{"num_hidden_layers": 13, "hidden_size": 192, "num_attention_heads": 3, "num_key_value_heads": 3, "head_dim": 64, "intermediate_size": 768, "vocab_size": 4859, "hidden_act": "gelu", "norm": "layernorm", "norm_place": "pre", "norm_eps": 1e-05, "positions": "learned", "qk_norm": false, "attn_scale": 0.125, "bias": "none", "tie_word_embeddings": true, "parallel_block": false, "init": "trunc", "init_std_qkv": 0.0397, "init_std_o": 0.0492, "init_std_up": 0.0568, "init_std_down": 0.0568, "optimizer": "muon_hyperball", "learning_rate": 0.00521, "beta1": 0.95, "weight_decay": 0.0, "lr_head": 0.00495, "max_grad_norm": 1.0, "warmup_steps": 200, "schedule": "wsd", "decay_fraction": 1.0, "decay_shape": "pow", "final_lr_fraction": 0.0, "batch_tokens": 16384, "max_seq_len": 512, "doc_mask": false, "z_loss": 1e-05, "train_tokens": 156100000, "max_steps": 9528, "dataset": "wikipedia_en"}
MLP neurons of a small language model. Each row is named by its layer, matrix (down: output weights) and neuron, and shows model dimensions 0-191. Each number is 500 + 40 x the weight over its row's rms, rounded and kept within 0 to 999. Numbers have three digits each.
A block is one neuron, or neurons of one layer that tend to fire together. Before each block is what it responds to, as a language model described it from the Wikipedia text at the highest values.

Responds to: Indefinite article "a"
L8.down139:531452528455542494569556624516530551552501513482473528524496475484523548462530477576538474549534426529541477507562476435536517565467505575491557490479540504518554565552511441514466481524466455454504482521566485521551423466494504523482516472393520514463519450514521551508518502519579451464430482518488451500550484474496511505531418521486386433476478504496504464574487503520479471484517536541507495491409504497437529536536573485469497544482496468524470496503477517492541459515457503439511438526458542516571470498596445489558466503468493459467523404556530544544461476489479535494
L8.down160:486530418493536552509480548460479480502476592556436524492496503486541516512549495462573458570524496460507485498468508419525546497585449526573485530487464470511479506451572438464537473512477514513549501456457507494530487406476545506531551540491499532561451530488473520477441520541550520479496515514456464436514522458548468520474538538468482534553451532386460547487526526472542486529480493495501429483551497460512487423501490511599473458428462507505474557493480459512478526588491486434519515469528551466474530482522548475571496471538395424488531520528449402530467503560490563482
L8.down594:477416545507480541444481504454618534443481485519384534520558503504461493502537548492522533470475538456469592439529392499521523492548535473465514521461524500466478519523529478506532594542519454605511509475452442463510451457472528532474513459522463488470444506520520475591523446479506509462487521522514507509453487496468541527503555498478501472514491454454518529497460442468503510482470508544528511504545432478552537514495479528493496547487446479545468512510515523515497531466505534450516588409586498536471523518537565589444506426436509551436456499491485392533483512492560518451
L8.down634:519470525437524453505546534458525462456538510466460444527480510449480497483542514487493430506403471547533487481466557470499491513588504517470531520490490463402431569537521468511441467499520443528502559412506479529465553465504580562465454504506546434491506496530457536484518525507431562485471568483451462577543500523563575541498459486509505520496488503540444471478469595539493552523463512459509438447418488518522457493550526455500531536551566489475500518608498532484556522503450529520495540500494559458537486544458557448499537477575552526500494463545500454516435459504481418481

Responds to: Leading digits of quantities
L8.down71:463453504528465578516503464505534503549476509534522508544514602470527471518486471458554511478474501523476512505442513526446505511471528495444483502502506527507550484525468484589626487479474535512533494539488461454509485459491455437458507447429513415452433482545505450529526513505484420540511579491478557491506487475489547457553490425543462509547409487542520510532462437538427474470529477514528495517477528565501459450516458499554541482566542509481470478518551520497479474445531473503500540460485424387519595440498521481464458501513581553471530482505463517412481512575587532526
L8.down474:496432453502495485512486483499518447488518580475516478483471521491432533448486529451521476514446526545503491547536568492548554592483480535507444447449503495543502581461493503546526489542423488535504466521545386496492507481499515493486486495469523485520498530464491463519514475538528563552565521413475527531470467488593482504534515563547468430416499475487401481518473453561528622465569474558511553518552540538503528553485514519481471459468470487549438466443555497564552475445540516435510506421529464492514446465515531535517427485566499472489563449470543465503466498514471501450
L8.down640:495433418502567462571493493478497484465524529557507507517475561598478483484497479466511556520517479458506477541496464514543565503495493452480495518513501465500436509502495456494508462505472509467520497552498481534479599516552481511447530529452421504568425562512518420508519565551482471565465539484465482530503484503427545558573426534525582504482529470431501554491556414556463450533499415503491507528501478523509590515463456482545517415495491498549452510556525497542612505488517469543487478506506413448538531453506532545519416500558462505482510493467512436487468516519537491565
L8.down743:481514495436494512552440541494440473491540509523443522460551420533496430553407518525461576470521455542503494500418400515555531500481522490437520514500468533510437526465537539538414458490539470461548555471479572535439579536434484483576510508532425484438502476516527468475500496479525578492520477462518529436458528505502570475520447479508547493531440509566522453446497490432489476494512541468455540491586493477542510467517483534473505472506523580467612569537547532475453541500486528503484473487503552457513493464534479509554518477497515420529547529432527517560532496531542511512

Responds to: Mid-token code continuations
L2.down616:438497575502525480460543531481444513483574475519480552555491575531543533502586500523530527535462505524411487492521419490449483489519514541470508475527484460476546458506541482458524542554538480574528459504481480452476478470480516484579403393428568481524392517470473478496575558486492485474514505519527515492489563500422519446503487541508404488484461558496517471460528542566509513497495535585549555489459498527506491508564509518474524590506482553529494517567472496553486425426522507478468496474401505504500490531435539450465537455426501510513515557495512472495451513467502493457

Responds to: Contractions and clause function words
L2.down169:485425489509474481535518477455534520465474459519444379481487531489477546411613505557483501517464509538527513504507546429537527527476534493477457523519524579448499521506494501448520485562520504543485433575512502523520548471483522487420473553520401468450505505546499512501506472543471461470509498501501565552507500514533408425518500540517535485495518570512495453458527510490518428388524446550550561498495559450506501510489397512474528574478528481479498486524476522569501470467555475531502456490606530474475461463513487513526483528442528583529557520526555539458456498447441520526

Responds to: Indefinite article before noun phrase
L4.down300:565535466501517538475478478495523466460547522555465462582477478552475450551463473473493489434498510538533517522485490472531536471472525475462489482489447525495499523503530507500477516504516507488469504524584587512487438538510522468488422503388486502465478487536492556594499514387534472622525561531547417470471479504473491516503444520402491521471563503521499525541429486522459416506546504515501556468421530561431542523499507510447472499548542435542519476528506551557532522515422466481541426491448449589491547453556525524532437534501538533493524518568469492461529478525506514497
L4.down381:507435541496544536471463430591529499476453497528558507474447453467509490478527515486508468487568477494502497495528430538562497493489474470532444502504489490538493515534540515479476560464490486445483537421488492530466476561486462607472537461417483544552498456515482560447499488500509553492576551523458448456526496501517602495579557446426457498483476484539443556512517527472498511447546502471503506611410550517509560479550502412540518529489491443449563539567512499490472469561490499463523492455465543477549504506539458520460455553507492496438440540584496433536463520536544504468
L4.down517:428516555457513546512513427433473553513447522519519553471500455504485588500474490512432566451516488532548510615481485482517484471547517506479517466465467508489537477448511496476541500537502474440492547445510485517521520440500495447546464438500467551419513614421475495505541477516548504471556472488534456475518498460512490512525523520504485483566473517472406534472482462485446507534470484508536477525522479456499517434468451534493546547528557501530461529572593487507531494435470409507541484519520550516436510448571492536479446404586538513547610483517496526528446483539525519465
L4.down570:575482535501507501440540539549501578500509526496442501530499560418516529511501486445565467483485518395592539429482511466506490522472420470498496562491539514453476494533517448551434495539493518499470452512450491544510440535507475499596580455550440557495525465549512505501468432432435458560541534566509487430503511526499489448484468477429476468523547516481446425552536491497495451451454454487490512443515471444549476497457509519481527539500542482515576576466483503484540578491490577451483523525455536501446440479482520510558508475467485538548498510552445499499502544442519571530

Responds to: Negation after modals
L4.down43:511437482506489468523568434511584566443453457499489491478494482489496463431458512464430501515512493489489524494470458443556525464470490444535535501481569519513527532431494440517564440464443558551467577465480503586516504508542468503517503530603392542548477492457510482451482450461504487490505515482530490533499479500477460467427497499490518509471517558537490532516603478457446480548512478504513535506437488505485600418457500482497509514395533524531503533496583507458455499507459470588556479547460497609521490542515524479543495496493510455592474533464539505482539480535432491515
L4.down268:460402501463500465549534434479514514426477539517466357539510458513477506495503598549462589547509485512570494500477436495497499536374476465611471507498505541483438534606523502450479479514502494520468509504520475489474509565436512572414502497522467504538489522507505536450560489493502564503518507470544457440543480466462539510528503460509506497451547493478549507533521564454504541497415528512517499511528444550485547469491486449476532520513457511502463555520485529543419514470469529508543476463476509506467466518543474558583514520518467453527462534510459496461437585491530470533
L4.down471:461516525540478491511471527471525500558517438494601455526461550499571529417550411476525463497489593530548526499499494503550546549437518501537572491439509484407576571494538462501486485476503525472483483481473564529448561498546536610472503477449461452516530495467434589434451465393435481522450502453517511553467567496467537499521459464494489434529457517542544539472535512525488500462433479526454537491470486536521498452505511472497532519460440534485580457490521546512469564449514528497511533562474493502506526519565487478463463495479432452537521553499521468454477501463531454480
L4.down653:482469581484573494550503477437621513451507549554513482516531526594462499430511514480525462513474521572518539465544509532546519526455551430576493526468506533517479548486522524529471559487498437502470492494523469461471466462556508526399512489449450489490491597487446540430528497519494475570482504501494472503507590467454522462472477496488525507542436479480543480497538483464470476571515490550491493489516460416570478531501490537491482538423524463434438540481562503453476459449435522521539533498507450526468464509488466503479562544458474464447466553450516521482412443431472445555

Responds to: Negation after auxiliaries
L8.down77:503487449492554498465536485442551475529529551470444533535510462455553463470462474445500539483496387471531511422496528497554488552483505507518550504479579495503485472468590506504413494509409532523495498522504477493428532460498482568531550465551528461500554596417495473501479527434484520559542472464492494481500492509475463495528469490511515451535573558521469529485499502450460579536480451448433460564496476445525456519441456497486503662521495501499478530495565443556531463513529544552521491502420509469445505527563480485498508475466455549469488487520507449541517527556443551520
L8.down237:453481558452493475592534515502459466521477484515492400468515466402492591470572531438494500536519586503500520434500516460460435527462476467539601490460477500501464433475525488548476601508509534465500440467440562490493549455500464507457572425523465451501509513510465493502467494493509513614522539471558570509477465473488523441493527569421472543502445538460494491510516533480497489504488491485559502511459504510449486492465485479510535526506395521440497533595546500529536590450462546539506496589510531509472537536532417521471522463464536532477537491516492502494502515522488517519
L8.down559:467542465502493552538542423495454541442479461582484495463502464546451547493470516507515521570480487492421577491559489557477534506470522507515523543479488487500522524575530517455448514496455507512464505480508508483538510402469472545564461505568513461470497551488438580480482544435451468423539566484500506511534406524450547497536422467499483494530471461586486472462514453418506479544473483499551441472530482589433486519451500461488464596507552532498523504483524549485543505520548555522544586448473436558470465505512549507476491511484467528522433527479497491471486530576562500425
L8.down570:499491504495472437569411521492489532560598476557488452492512541460520483563555527488442484532469479474449449415547531465461487502506501508505470460478518547505516533565489487387516568491511499562589458497508513512425560457502509519489464492434420502514447516425526446502520558548549486551515516538499549449496460532595530602507529497463527470456516499466527472513515529491527479411485511565471459445483506557432512498515452493467483524463532535545575498495590532506501421527505482471528458447539487476532517488490497491544500497446465545509486508512495459524441469520543580417

Responds to: "Any" and numerals
L4.down12:394483468522558461480435526454477541500517519519520485530545487472504591456453507453491459496471522454466544449469468440558512562499467466582559484463574532522554513483499473567483504487556530540537487467497524495447496548472446518444494490576513447600485472511489451476460486549460530555433527503557522466471499503496439524458556477594492494501465552535551444490477489487469504529538561475457545544514493438470470553532550518453488458451447445519482487560533531495555520468456519559488495512500503491435451541521501528464485463483558497580488401446550474517467517599460554490
L4.down444:473570456575459585506478458488539488419541481523442529507542558449498485472505539455472435572459504490444434479595504542560566458496506471554496513514521499520484512459487467483493555548471504473507494496501494507519500484474577498532469529434467586482538487529539493480521472517452418535525571500503458460582489533498517552518475536453543541501487476498429540489428557542520560570507514525464524513480439534472541443519495519492416437508524508514559510482487517526470472441464507543535502535399489456488554484480580470443535521504527453469544535605434481521452573549526487494
L4.down460:534546510508466569473537508521492520420520556577432437536514531489467489503473502513491512530479485538525520442597461471476536506482467472569508462492495536493530438479456519538542504458420532424463515586505512505508526538477492587593457483443473516496510569555558463466535510558519540459493484517486504453540503448489558504510558475474490479437539493571537545540508508573479552525538454545465529487495495530492482497443448493518465508477534539450487478492464507446475489483469429541551504398528449498504529462469424505482520489429552495407635544477480426523495540507475476549
L4.down708:508417444544463471502522527539435440505500513454452510544580513550459471464488519543474471509493457467470431485564448494485466476474599449524520464519536539497469515527546523592545491501438549505507554484500507528517438470562494504459451498519488459545522524522510568473498509517516432505487507529431554514600425450554514465450510471515528469436422508510569572479497522488475484464442429509461568567472566476464580517528561543526484459498475492507422555468531540567509526445545555487536509468470456419516544424441504472462507494537487472517512540514532445542483494528510461494

Responds to: Indefinite article "a"
L2.down712:502492429508518560526489457481473449567522540510437525470534506541488520482543518572478539497532581499512476519481445502523459481543489520491493515525472467396457476439504464493477476448470511595494505505397522507514499453477447490545435455530582443442520463456516472567456481524570490476437546556502540566458525534477509472490538505516499496472456525597484550470468501440493456518514484576496531609487482477562551496478506501556443525603590574458458452477506454479480477553477451477530507595457520572547527459501520505469452497462450510512476506497514521524527468508527547469